MLP neurons of a small language model. Each row is named by its layer, matrix (gate and up: input weights) and neuron, and shows model dimensions 128-255. Each number is 128 + 24 x the weight over its row's rms, rounded and kept within 0 to 255. Numbers have three digits each. A neuron's up and down rows have the sign that makes its largest values positive.
A block is one neuron, or neurons of one layer that tend to fire together. After each block is what it responds to, as a language model described it from the Wikipedia text at the highest values.

L2.gate714:123125089160082101138101147114093108112124126136165157143168103142086105155103138164105160113132136093104163136145096119152101116065129108136183101093127099111096128202156097130103117104118183102147138113131134143122110116134049167142163120134116145138150152162111150123116124132106134135132131115121143131083139138118074093140128111115165107112137154185117098119110137119128121178119
L2.up714:109139145123117119132164135138118156115139090137106121136149163140164138143101200134144094131119135103117120098151132097160132110131089150088112106109105126105106143115145106107107173101129148105089126136120123161132153136122114161108131114147130122118129164132147097143119168091124126167152092112162126156105096117135180101165168118090097103127146188087096156086137135147101120119148
L2.gate812:109110077144117123140105156080135065154147111146160114087179126154126142103067154142106110118120148122086143140144153143164129116098111179120159096132116155138134137188131140120144175076101155121109182115156161123128147128116114172108139118126108118130150148087129131089120163120106135144100098107103174139105120134082139144139134107112129120129141124126137140115111129121082107141134
L2.up812:101136134118147119153109184080140075132134082121159117107144152137125146117108146127101101117119137125108111127157108163144133159136129153116155134117134129124133125144147081120129120068094107115139134127115126123188135118200142169101129112119068131117157146109131128110098143148116103146137112093096132181164149152108142146127134103121171126089120132102075143078112067119104112136148
L2.gate938:139127116120139138137084127082113086145070125087108122092150105124116121130110139135145155102121123129103075114137133124134065145135126142119164077142070157131105095117132139089116157090132147123105170124119143115138132132138142123123176111129142126131152151149131186100136132130109133131145157113118161136142182085146138136146150163099125125094124168157112127167136130144103115132102
L2.up938:102116166163094106129138142116130132147126104125110127125105122112129112116106127086078117126158084133091113110135154130142173136142110158101113129124132144115165132150163110183142131135117151140128112126099153107155132135120107162155078111102093091145121144099129124123104130159185123149147097143134110136129135101100154165154133083131123136129092130087080114106108121140113103116123
L2.gate942:144106100145159094133107077081150191132132153081133129128071103137113120115105119105113139131161179161110114074123086110147114082121083175087170138139140144130098127149146085151144147090173068116130126130127158118139113187113115141150156155141108131134104126117100148096129112132109167087140123128096126144136108156118114126146149096122126128145160115130136173127119134126132131156121
L2.up942:096126107160116124120191100086169124132132151152159129087094113129135111141132143131128101155158164125148109085132134107123067124102138128058119126132133137103130171143147110121127177059138128119125098122129180084156109191128125160144141083137146117141093131139138164144133093141103142093094111155132134151123110151121099109105121108132157121129159148121149124155126129207131122125098
Responds to: Closing ==, ===, or ==== marks that end Wikipedia section headings such as History, Biography or Group C, plus line-final periods and dashes in list items.

L6.gate172:148144126110129139172185138116109118107122109107163138089168126141098082150125111131101134133163154118114119070140102139134102122143101160143157089168199132107126118138122150164119143136156131125114106122136150180139116119163139145144125121152138134116134114135150169096128143132106107151125127124113139183097140127138091165110125129152145172135082111157090108127119151146119110148155
L6.up172:112073146130124124105148115148140135121081175106116124150140123156175122161091129120159116089198124100186139084066132125085150100149144117154148122137103172103129119144131167132145154109144169154128110117130129136118100142123140084128134125130130110089137114158129111115192131132119169119098142159098151139131110126156140152137131109147110146125120135191136101139111121157099118142125
L6.gate336:145102124146122078145122101118116156137117129107111134117105120150113135154159074149160137105123181121115142123150111118117103146119124127114090138152136125120130131081095151139145135168140109111148089138126143082119140134113111148106107147071111116161121103133122083083126152135158105125127113106095084122162169147108113140153149091118160068123161088173152106108156126119082135108093
L6.up336:121129123138143147144146097076125133113179115130120140119112106119127160190125138096113080108118152088122144137132108094138150121178125132137131157122147144143127150144172131091091123141100129130132157110114140183112120138117150146068123128152098157133103123150126152104120152160118162109106126113170135158170107147168137114089112146117140172119131139132099116122140155132130116160129
L6.gate427:124121143125127149151161120129159095130101111102130122117085107156156134143141117142075189113130149144111133154154133107147165125094130143120149087149150138165146138165138126097111128118121124143103101112130130130153177122094106097159111132123110144105134123136107146101067143151144158076127158165135130078095158109110142131110092171122119107159172137151137160120130158108113105153103
L6.up427:122101088124156105096133161118170155125131145172109118147123119138132127112118145182134127172139110148152132127154097140084121157118130142089141143109170140111090107109133142117090133127170088194115152093110113108117156148150126156160082198079124077115163090159115134136123112089111128161129105102085112111143119158126154129122124090154181122121116094109129162086129133126111179122149
L6.gate455:107114117100121121108154117137157090129116144116115159083142059157185124118163145161108154083133140160129156116153154138166185096122135089148117142144130165122135136139114107104103111121175093080113102137131149125155162130087140124131146133117120119081112088103125144113129138167140092152161114101123115168112122119156116154112100145131173143153121163141158168107126127134141118145077
L6.up455:128129144173139139126109143095084122138137121142128157109167105127129104137100081127123101144129164125115152158110180079122139128146154106128115133135129106153117112146109150084135126103097121162098118095086121166112126128109112133128120128104110174109155101141134103106083144132111175102107112131139105108151124127141088098094137082106115126190149110112134109081119128154100192115077
L6.gate615:147159089138128144107105120099117113105149144077118158112151119128148129116084131093162121141136070105110122133127132112185086099120146126096130100128139142128125129135113088096111134114168102129111125130086109134120111147113084094130162107153120148138143125160134095099160162096099117151125118085155175096137156118148110130156138128140151119128144109160091171124146149130109121116099
L6.up615:110166112130145099089130160102141138121139130143101128109118096162169126126169153139073141115135098149124104056125164135089148159128080134142072109114109154095116138146156127156137141155110110128110185122074147157138153132154152126120133121121117128114160136103117105159101119125141153122140105098134157148121150066062093126104111118106069132124123121102106100137132119133173089162121
L6.gate772:133128099144142114098178096142142135149122135132117140123083128129161098135130194115130146108127100073109118125167092109123114118109126117104137097127124115123119121137166082167116152157147087136104153153118133118104115147127104122178151093105148170072123094143146149145129130115143151127133154097160131173142140112130086147144117087117107142119143159132114138154141097134121103065133
L6.up772:102128119122111148157094105102115158097079096138158128122109091121105153137165134122128129115128094132150127133113103145090150097139085120178133135109112094132154088143176153146155124147150099143171131168129118100126124137143093157106136161099152164133132133110135174157102094115149113093119100121113093140164130113127143148126081083122108134170157151124121143152136092164142113114160
L6.gate822:118114087121117104147128138116082140153057155122163119155140115149143117140109160118122126105116119094155102092148119158116134096105114121158119114166118119132091140132118117138150129129144098103172114117143135139124160167117128126097129133101094180154136109109114109102161084075147084128134107125074124106152152120108094186163139104075114122143097121139108145111113099168111120108142
L6.up822:114092112149159105115152136125105115146150154115169114162138123118150112120088103115139145149115118114103145075154152145123091098154150144105146128173118116122123117107129126127138152117088099117129159131140148095145190157109116179118116139126082159107138117119105151148112098109146131119118071086113127108108128168119147120118095137112131135117090127170162152118139099131078137131153
L6.gate974:118109106109097103075146105109138112146111131162123118131095116126146114139124162133129134102150164110120108116107067116132124103149173104112126088101130152142108170136131107098083108125143091152131121088122152109116127176125114127133075113076110097128096108076113100112119144133116067150129130117141075145141140135115111127112148115147145166145137146150079129131131093123157129148090
L6.up974:115129179085090130135099092127093108165144095174149155119122098114096093126084122123133141113110139124136153076155162118106175129112144128104085153132143109165142129125105075124126115136106131150131141150099138133163153161128129120105083198116099146117108164119125124143139075128093130127134156123137141168169126109146125130140103149143139165126085119110095153119124155107107120090095
Responds to: Tokens that end a line in wiki markup: closing == or === of section headings, final | of table rows, and capitals starting a run-together name (Otto Hahn, Byron).

L4.gate517:139101119114129130110134054153126124118143115125131080117124135125143145149100142129116168124168084117120172163152139161135157112103142080143147154104170144100141150134087104139111143133139116144132139086151166081148124155114075120175127164126097148125171129149151124123130145122135095126123131116099095115191138187081123086115153142110147148100163161119126132150108106108144129131143
L4.up517:135109129120160153116155106129160108132123080138129113148069132139114104114146140156149156154168097150150119108124148091104151133122126144116146171078112131149125148112091109157147140147092140134158154122121128115130161128105147104145133122130099103087185122146181127103088150164131154109129085140165078123105135148110188123168140153125154146141144121153145116149181116114111106134084
L4.gate732:127128119110123156101146134060128123130106141146132149124083129148107138147104134120117115138133114125170118130140143153152092099123138134162131079171125152119088136138092134096170161107147140107112093117102167120142154127129149133087106138098172164124124088135127110186103146120138130120132129098140119141148140146098102157118115164130155133127122106106142160131075076134170128138123
L4.up732:149145141100174120154119137128154104109138186103137131160144143110123098093152163127131148133096148158123113123144135168085141134139173122157116168107120132149151128127074161125119108171140137079111162163130098090139122124153146109124113096116130102072111131136137126115081110133091134108129168173095134109105116111117144112123142143157096133109136111082107129158132148121104121138092
Responds to: A single capital letter split off as the first piece of a name or word, mostly B, also M and C: Bharathan, Baylor, Bishops, Misfit.

L2.gate2:104139129103147134167146151180153150158147117128113085168148142150151132125108136137119114131169119103127096089141119136166087122146098104107136135129117131105178115148128133158136132114111150068106127132146132138084173130118095124175125130152145106120120138136093122097122094117130144124108109116130158147139154135132151126110116174143108118138110144153180186126144143103103105116114
L2.up2:125108124125139123058101133122117170139096121128150080098129138149109159153133110097101138154176108117108148115146165171125101173122120135128126126148153110111121166153138134127184084106138078124139120104097111162165152184141145128111134123091105131141155135128131139115100126147110146114100189169129125128072140126124109091172144108102119167165127092116141144139139178169104136107177
L2.gate127:142114142121127101092149135101150149147185106135160124134107161104062130140101142139153157141163156116102145145156182157108111140120131091168158152110129134108097131117157125141110132117129125191140163132072162121122151188139113136145168101134095141099119098129129150142125105110123150151115109087111120131146147141155109159151142156110145072114132124148130101126125051118097114123075
L2.up127:089122147126120122161100123166145124132123150156145134122081103114149110135126160103117164102145135161122147118116080144139176107071102150142136115093118111115076120099139147147103126085110105129097092088136165154146096165112167145149120116150176135163137100106112178133165136138154138131090128123101116128162117129128137142096117158173172154122085145172156118113123130090071120158173
L2.gate717:093136119169097136170159136146121093151122103123125166144140146125158125130080147124124155080173092122098131088136121197134103174103117143126169138146142146125120108163118146118074125089132137134124124132125131153091087145138115174091119104137147148132112122088105127126138115143123111151110102099093148130133145132127078144118120183131128146099164112153130140107118120143118139154128
L2.up717:079121110093117095178137139144121110122097186118147118153123112091125115118158186119131116119143132131119122124119143153108102120086119129153169163032097147159083125142106142142144130110106136088132140117096122131130134179118165125096126142108105121129166130087077138124141118121138130127133094119123171127161110130116120117131156158128159156113175113145127156126156068163131131160154
L2.gate796:145069133183107130149121145097126175139140094128165139157128149122106118144122111099138142118132098144147153151134160130106134108103132133108138151130150095116102114147131126177121131109131177137176110161095109132134167124124098156095125125113121110176125089102132152141114129135141153118121123121104124107131169133100102153142143152117130148105090127150155117107132116181141139131098
L2.up796:119110087114135145162141129115124140145121095128130172171129150145143104085128137079128133110099134100124144121174183090100159107122117175128149129125169139149129159117098133121095140110166182115119150132120126105146098152121051124159117102133126155092107113127115142144141133131117174152117113162115138103160145085163134119105158184123162167109147120192135119116121117117092143141097
Responds to: The pronoun it/It referring back to an article's topic (boat, road, station, firm), plus blank lines before new "= Title =" headings.

L6.gate165:121116177151096138124131138131128133151098147076171149158092168148164106079139126114115126169103110127098158122134109155102100082150126167107126141116107141128118074160134145119108150087136127113144138168157142112115110152172154127139118132184089126163126108150134172093105138116103117139132097149123128144135142124122136126148112138129126112128103090129130112076128123122171111152152
L6.up165:105176162124121118146109131171120087109090148108126050148108130087160126146119118127129122147095123111102179133130071125128097147113128135085131138115152113098124100171137156142138113118120112139162139135144116135145177133119096111152113133124099163124115158158149163125137137146095103113117077120140086148098091136214129155103130128096146163093114107118110097166096139145133112174107
L6.gate283:143138131161139126126116133157129136132135108076144133157116119100143064097145146113132150108144095135137138122149111121156116130129167156122149184115150148127164164151147131127121169105126166149134134178104133109122128156125141158125141158124140144104168095129135156126121160124081118177099112159115163145138138128136133097162132121091125125174105140141123094131098144135147126149158
L6.up283:118142153160164145151124108152176127115154108147146098138173093107170100150167112128114141133114108138136122150147115124131136178112151127101114120085155137116175122143124125101133117125133141121148156168093106107139088088132166103139142137123124121123107151120128135164147134102066157145115120164141133175146115110138152123138122140129118183101137154134066125137085135082165106115116
L6.gate314:173117118142131124142148163111130106161071125118115125143145126145123111110154129161129130101123103144139114113137099118123122139104118141130127142153156161144131145144124158134112144127127171141152142147152095111140121119173093152126148117132137159119128141079123108095136151139143085106140129125127180132142177117126158166103172149110076156109091072123133100115173108132114125118152
L6.up314:176130149160108146127106144115107162109113162108107152112117126136165096147134146141125100100112092091130117104171119129158109113157162119174112097121137125169119134108167146081168140119144134090146096182157120132099114165147118126117123132134150127104121139144120095162138129087133130118151139116146114115151143147113191140101103087110138130148147148144118156132128065090135136117130
L6.gate421:146132151126094135167121086114171135116143102147107130104103134160133108102126105140122142127136098109129093110146114077116114103143107164147192130113117156155118117130092145130148088146076145145092108136127122156126115130126130102161106093149151153097157085138150120159138133070133125117152152169165135147131124102150124122125120118144159078148138148173084123185129119085123079105122
L6.up421:141115136125145146143115119105144125100137112166130092174123137093134091079104127120149148132129126118062125126098155080128133119145153143112120131124105161131119153110118103124145111145162137107111149123105089109147148125137154150152127129113122119151120161123109091133106116086136107124133116085155160116143119123126156154133109093134100135124103110169145086130114115144117144135141
L6.gate505:183117135125093135085089130139122120166156079169126079173152123139092132100155106112147149127156138090096130137164140099123089123128127104114148086118100155163137085153153117099122108114092139108122108121131144120090156134140145107119124120158100151129158114120132124136156135142154181120080143148185186120128157116126090125146125143107091122139100086098117089140178164143169100110110
L6.up505:122188118167119136166119147170121127155143112128127117121095135141123127108083121094139121114116121165161156133156121101122181110097173158072142112144157107117139093171145102088169131112095112139092147118154136123120125146135148130124098112158076173145124162171129121109141097091095152135113107151115141155149153126124098157103126140157145120119128130151131121109144118146149126123196
L6.gate634:163140083163125158107102101128117112167129124110140125119149114135152162107117150127064136108149119125110137129115117150157113143127131128091141106145121113101143151135102160100138093149110138164100104105136129133110144113136135147143127134148083167152134139131153142105133148092106153127134104078130142123155139108140112108129142162158081122130126139127160110107110119118104123096112
L6.up634:158117102116140139106104119178128165123139105115137144143136141192101124145127127136173112123137163160147114146085084176133125122123165102093125169126092136115142113089142101166099109115132128125145137108107151156142209140196112141125125115084131116120151087133175107157135106098142121114124142101114129152146126139140107145103101078147115080116179126130142143091143094132116129077134
L6.gate847:143136123123070159108126110161136102150138136097186135113119143178169115160128142137186174155117167101168156113157114159127105085158151157153112077121105149174142104147114174124154169154087121154166104116091121108137111147152135115111126130146117103118125135132148127116149131148131130131164152121123135156113124094150107141169143114111111170113128130111161127102160116116097093138118
L6.up847:153138111119124178112153181142084160170172129140144117106104117121121113063110133085139128161098150140090148115134129126113149167150088082164129107073135110107149127103110121136094121131101105170149148121128128150162128103112121097098175147095120140136131115147139110150152107141089148090129109122117132151141135104114123148082116121108117099124110138131153126089101101110131111105082
L6.gate983:157122156091073145158131130117147133122163118146111130144153124137120146097137118120160140072092109146112123127140125076103141149179078128128084130119123095142141114106141192136142080093121129080157147133128152138142141111131100083133118158141136136137149148133092082117102163105156171142099084113118120088091087139120107170119132109103118131140135155134101121142120131150127124125113
L6.up983:142176178144089162136100158148170102132155092176112153147126106099138146132149167112128123181118142149078161131158130116119127156165131158146146159122165113149107124122139113143161087135096150092117105153143146082119121133132168165103146116165147101139147142129121128123105120119110134121086131059131136112128141134104138115165129155121145152122159144154094062117110115113116135131118
Responds to: Abstract nouns heading a sentence's subject, usually after "The", just before its verb or "of": plan, operation, construction, also subject "it".

L6.gate299:146133113135129129089114127127112136101107078152147106151151106115125119119149128128106145101137085099147136121147136123148134123097153137131152082143114133119121106132144110156102171155148118096122137120102117117139140200167164162123132112145154123134136067135151132129123137087135118122114139030151168145150123134152064136114056126149131122119119108132128125128143098165124096149153
L6.up299:131150153101086126119120130121111132111116151162151134133124094103136145144103122116118138127133134150142112140123135129108123126140167154100136129131128104120106145118138134135166107124120117096122124144098135102132105137144179152124130122148154104147104093114122121110177131127135090130129147113159178187127116139114132133136154108075140104138135165133125150104117159161171115169198
L6.gate568:144148141088117140166144173163114148137105119176195137128101113152104140107110122169148140154102089092169114091150156099110115135154135118121152154137121136119144110109160089126143148133132155108117077129150151132136122155139096120137117139133148122152113114089127110156139165124155123155118128104114093115136139137115122093165119137147098098145129087100162140102155099106134106130053
L6.up568:161137173117107122111128163126154125126169119140132091176138162145173147139136121071113132146143135151121158076136108130136129139108096115154139157114154127122112106128137098139141136083166125155142117147129120126127135145160098129179108090146120142121099132110131123142091147097115144089118116119133106170136183162090177122193123166151128142129148156103116128123087148120119072140121
L6.gate703:103147140181163103116136163176126147142130072145084093132099147130112167133172116161141090139082135119163129121116148082101115156146141130133130129149137140117156082130071165134139129133160172145107078153111110119162137138150139132109124164114095113129139178141125138130171126127163076113160161149111105113117192125137147105169157160134119151078162125122067113110152136100137138156124
L6.up703:189131128111095134116139168150130141139140134166073100157121129083110131116145117134130107145110152123126124103144142129102098159130134119107174121169099118141101109131103136118169142093094185142112118125151104160129110099136154177168171132135104111131085142122113094132141158151140115133152127156111168170156150150134073107148144126120093125094113117100081100083145084106123120113127
L6.gate794:137143157149162093118130160152169145120127084141131148091143144120138156135136137115124126087112146137114123152149105103127135142101089117147129129158120153147103137112162105125134116135118110107110125165165118120135127126139156145147150160159140131113108148154104087141121140144120132094104122151103081107126139110136135141173115118092106084132120132115098149066118086161157129113097
L6.up794:101104117097110123105112114137115124118141081159108173109150129099105122139130093110143137144100159133125169081155124157133106103141108104129122149112155117109114106131186131161149175058173119127118110144142100091104185133144117115125121117165135130134134141113111148087116149189109117136098130128119104105147156112141120118151112134127136142119120064169108143133139117135164162183106
L6.gate825:158126114089093107115103103128142125145108104115206102102120124157149112130160133173122114146131109123144158153144144115120157125160130103124153070129100119127168133138118166122112146158127147131129102120071122124164117101129154120162151141098123116148102139179137139139155133166098150162126175142171138136147153107132124160096138157115083128112154136124151121141157131162130096150096
L6.up825:127149147136123136162153157115066152121145104118150150119121166110132140195072144166166112136135150151147119129160158157129148152140133071147115161124132146120101124106122147149106166167109143094120111179114114141108164137117128113097152106144149121126140145131131099117160147131126131146102146079142151103118140116138136101115150137117110090150090084140143126152113100203152117120101
L6.gate854:131106123121170148114117148155148164159136100166139120082125116150122159139150116103147103108117127090136148115160131131145117139099148095151136153160149119154142092140100115150107128101102143109126094139099102106147088103115153127151140143159099128154090103119126097108179113088113118108102156147143095185152174173104107115141149137141107112100170115102136168154132068088123125137130
L6.up854:157126155109152099139144097118141121093145120155126131132161149075130127180128104162120096114113164128141124115152140087157109128103109101109157132168098133143152087132102164124130168124160152076147087104109127148107136134141171145140142121142137147097140156145126083161136151163107126096132081154119117120131182161132163146186146125143142104088118177118105150119126118124118138105120
L6.gate886:146166164134139124107120134110084131163154144148134126128119139107122132103080178150113083086138160136174092130114170120126175119136083129148139119150100096131170105169135127132108142166087135116115119125156118151138138131143109175103130103180151143143067169159132152118160215165134135139123125099120168140167185153083108173106120165160101128125109079117193122129147142126096099152125
L6.up886:147172148153149150124139100079101127144151085164102157139122160137124112091107135136138124168108153115128100146105150078096130120167133112150104127137123130095151159144107082134093125125134100117095129110149124159146121120139105161084135081111161165136131151130150097176129164169132138086160168129127135144158154122084116142124134103149095107129152101120121169123144100106105132081116
L6.gate951:148133134119118171141139154138097139124165142149115113129138124125131112108098170159124160132154135127127138089155162152106130154161135135126110148108094102143157123154077149149099143093130114099117100136120082144128138117124128133142128116132133105161116156062144107141100155126090144129136106152077145140164122116182108131118155185141112131101106087135118147085139141163140153099138
L6.up951:104147137110154141139088117166160125119134120106157145084096132118141139164100107128123120075113136109115119094128119137116120154118085120123126130170123096142081052128114170156131117102114111123154106103139141129106128138116128161131126097155187183111146150082124125156132108119126112160174124147080148132107123146139134120119150125106136152139133142115120179116187145103152131144097
Responds to: Line breaks and cells around section headings, table headers and list starts in Wikipedia stats, charts, discographies and phonology tables.

L4.gate73:116113128130146149098142144098143107091149109117147122170124158128097138125079148123134111119117155100098146104151165089135096148138112087121118119133133153100129130135134118123130108115130175101136124121108099119158086115112157133117123156104133132143097148119132092107094125127139099130102118123110134125125198135153144183137105102086126087110166129162145100124139102114131165086100
L4.up73:159133149098092131144112140106165086116136113121150144130128126111156143109111165135136093130132152162121128093158039099106130114130133107102147079135115121152108131136130166137144150104165139102114147136094122111120085148134150116116111103111146112089113126122087187114164114114116098104109160131159125164159098128098129156153142118090143139128107171160116129134146094129093118171130
L4.gate323:109111090128093140178099156156128131174139118155173131135141135106143130109104177110169131115148144136115118162102135154126122128176162105112152106127136152124146150158146117160131119167138131098130122142116140151142121110129115131136205130118127161136137136115135107100113151087124110135112137127123117091134123109110106175156146153119115144130142111109148139085117095143085103170121
L4.up323:103113090129095157168153167156154125118145157112147103087132160147104129135126156112159137123142130153115113110141113140108103134136107128117119129115140152145109164142161074117130123094077096145099158138123109144121151102154182106109138147118139167170158135173156106118135157067171141141113124096135133137136097115148110121170149131125131113145160133083164099124135142122142116101118
Responds to: Final pieces of abstract or action nouns, often after "the" and before "of", like transmission, regulation, maintainability.